{
  "num_key_value_heads": 7,
  "intermediate_size": 896,
  "norm_place": "pre",
  "attn_scale": 0.177,
  "tie_word_embeddings": true,
  "init_std_o": 0.00326,
  "max_grad_norm": 1.0,
  "final_lr_fraction": 0.0,
  "max_seq_len": 1024,
  "doc_mask": true
}
MLP neurons of a small language model. Each row is named by its layer, matrix (up: input weights; down: output weights) and neuron, and shows model dimensions 16-207. Each number is 128 + 24 x the weight over its row's rms, rounded and kept within 0 to 255. Numbers have three digits each.
After each neuron's rows is what it responds to, as a language model described it from the Wikipedia text at the highest values.

L2.up706:124145079143131161156180110126103138147122162170129150120139088112149146131107086138124106110081111084114096148149119111050129131113106104128107117123121125145140117125098113134166125138153137137145118168146086137121119159170186119141134153089103155115167102127162110091081123112141126126118157134118150136135107165140103104127177117127173124123148154131123144128103130135123107151104128073114139119109100126124162131170096075133103150165129068123109115101137125111100156134154163088123118091144160144123114141137153117200127141126130121142130127147131119104133125104104113095
L2.down706:132127105130090136141193117156051132099100255134118134141154120148147120102125097116136115139125082145106117154121118135104157126081125123106115083097095102145150157108123122135121142144101145150132114109130095138138125165136161117109151127047130100123131111156125114136148139103130117129127134107155143116114131136152165130131125131112144122107102123145107088119079128131120118104119110144149129078125138116122166113154093112174113104137130121162139136157160127100133146134096154158134126144131139147138120113112136139139130110121158136124118115112144132111143130136092130111
Responds to: Word-initial fragment tokens

L2.up334:132116168155138121130152142106166139156139105135095118111130126154145136080152124125147123134181114168093110107085128140116145146129141169156134124090120106168131123135151154139152116114079110148109110102123193130114158133126132128130109132137124112129124160127146132138144108141100140145120092150098126128138107170098118102134118090129164148113113119116124138154158146165109060121144151153186143104129121134165142112108171125178179118113152133164131181120165170135160104114117091123151169130102089113102125105100116168120143115118126120080147085086099137138088160121165130152
L2.down334:129114107116108116124145135132074102102108255130182142132127130165093096153130124140098132136106119142155141103158152128138094116101130092124127166124124135104114120124079144112112111151140137144168125134119076126132109114143151139152149083038146165100095131165145134122108168126155127094109140138148148127109153141136132155145152156126126092156108135100147122106101104115129174119123138146086126157120131110144123124116105138117139141136118139117131077145109115123138116160099157115131122108148143155124126122176132123133120127146098136163130172162153119112148134117122132094
Responds to: Attract and music-media words

L9.up286:163158185076142073126128123104130113164160130115144112157107155136144104134136144084121110175104111120150133099134120152094102161136109147110143136155105151136103131107155126127116145145110124136176179092108126103136129134131132183107087150113112162154165107095133147110141144160089136138111098163116097139144098116095135146143107163128134114116155103111156167125122095120155106118117124175121154118132117110123151125073137128148143142124123124163126117084168125142152111105107123119196104117079148111113149100097121102167159126107154111103176126106110125103138142143127116161
L9.down286:129138074160127111116096152110126170096107109088096134144116089118109128152140113166130094126117155113137147138145132156149138118070141136110139134176182143130128086112157141155174099109130138134158098139113113121163150158134134149170111103139141131073104132111136096121142125075171168111137136123151144141143141116208090130137112102145113169116142113104174156093143145129149075126123089148150136132118168189134149090147133118140136116162125157097123132126132071116128131093131084122127119141097090131117154135103100163095121132123146126124096114127142123113111139121113147165
Responds to: Title-introducing words

L9.up35:103131131127102148128191136141106149110168167135116121092110103130164116096131097142122124115111116096082118178128158097103120147125117141177117128137094071142144166137113127105120134123109139132095109158135133127141124144126153124138135151098138114131164121131122097114149109155165123121115112132149148118138109166125132073135159101171119082107172114132111158101121145114110107134170180117097140148097131085122145115103133124126111162125158078104160214122125137132114124139107114112078132162110126103117102189116147156141164163134148138128119105163112156133153148084132126126
L9.down35:133170125144157144098052096164213081116116000088112090141126131129143103119136139136082081126168137114167145134124131100152129137130115139145123157101155138120116111138138108124163120121105099127155135134129122127130102156106147140152132099214138145121122129135137105125153089149160148138140117120119136156145147113106112126170174129169137135137142142080128120133127119130101109109128116097134140111168132152143129121127144100138107104112133150120123123102136143152130155136127101139139114152105120176098100105125158141131128119113110104122139089131123134131141126139152093167
Responds to: Word-start fragments of names

L8.up754:178118114125153133112126133126110126101102139116118107075113101123126126122100142087133120157135116135151142095135167090153139063155145127150171088150118087137124147117151149118126120104135171139135133113093172114097117124115165115105121124126127086148105124137143110159143140115156134139096119124124136113146145141144150136132104109153115139157153191139146093147163151083143090163137132110098119031114179110142095090121139167108150094112129143100135133148185138132136160123116107112177146121126110126129129127118138086090118121161146101134109117108165117165135144120170117138
L8.down754:112122157138118123110117130110153136113095098102120141179150116123103159146155117105126148148151126132133084118157127117108137148149124117114077135115108133119106139135120099142170127097107109112116100165153117125123151179120158100203125073145136155108097131176096133144136145139136137125062104108112112139093155143186118142127129149161106183137104132121163123126103134113111145115132125102137114197154115155091181128110116118120151128168124141138143107169098117100130081126131114168079134151141116112129116121165102130112180128108157150158127128143119105130129105125093151144
Responds to: Object nouns after "the"

L8.up514:108107128144167151117167139157084135134137169153114153136102166133116170090143116101100154144131133100095105127135141117137106120141128127121116135120141133148155146140148137121145104113094162119133134144131169118131120165136119128153104148091086097152140129119129096221113130111105100174141110117113127108075116134100154121110146114192162090134144159110129120151118117160149116105111106109117132108143134129109130124098140110131087136152161109115140143099152110145098142077148132129104132068146131126092128163118125119145160150163160108105114118134159134136135172121149120073
L8.down514:168122125100135113070084149112202131119110026104120134110151152090095145119116116113096113130136154143136127122127108154124162173132130139107148137171103114119136131142156157118118142108119083163128125139126135082138131147122126121108123056247130113101086121148155110116117122137145164144136132128187147129113184120115155131111134160126126135144149126131085105110122136129112142139142130146105079113105119124127150133124116117127119117139108125126125123105149115160125128147137137089119142101130123150159109123119151083128188116104149134107103079153136128131145143138126093146
Responds to: Word-start fragments, sports terms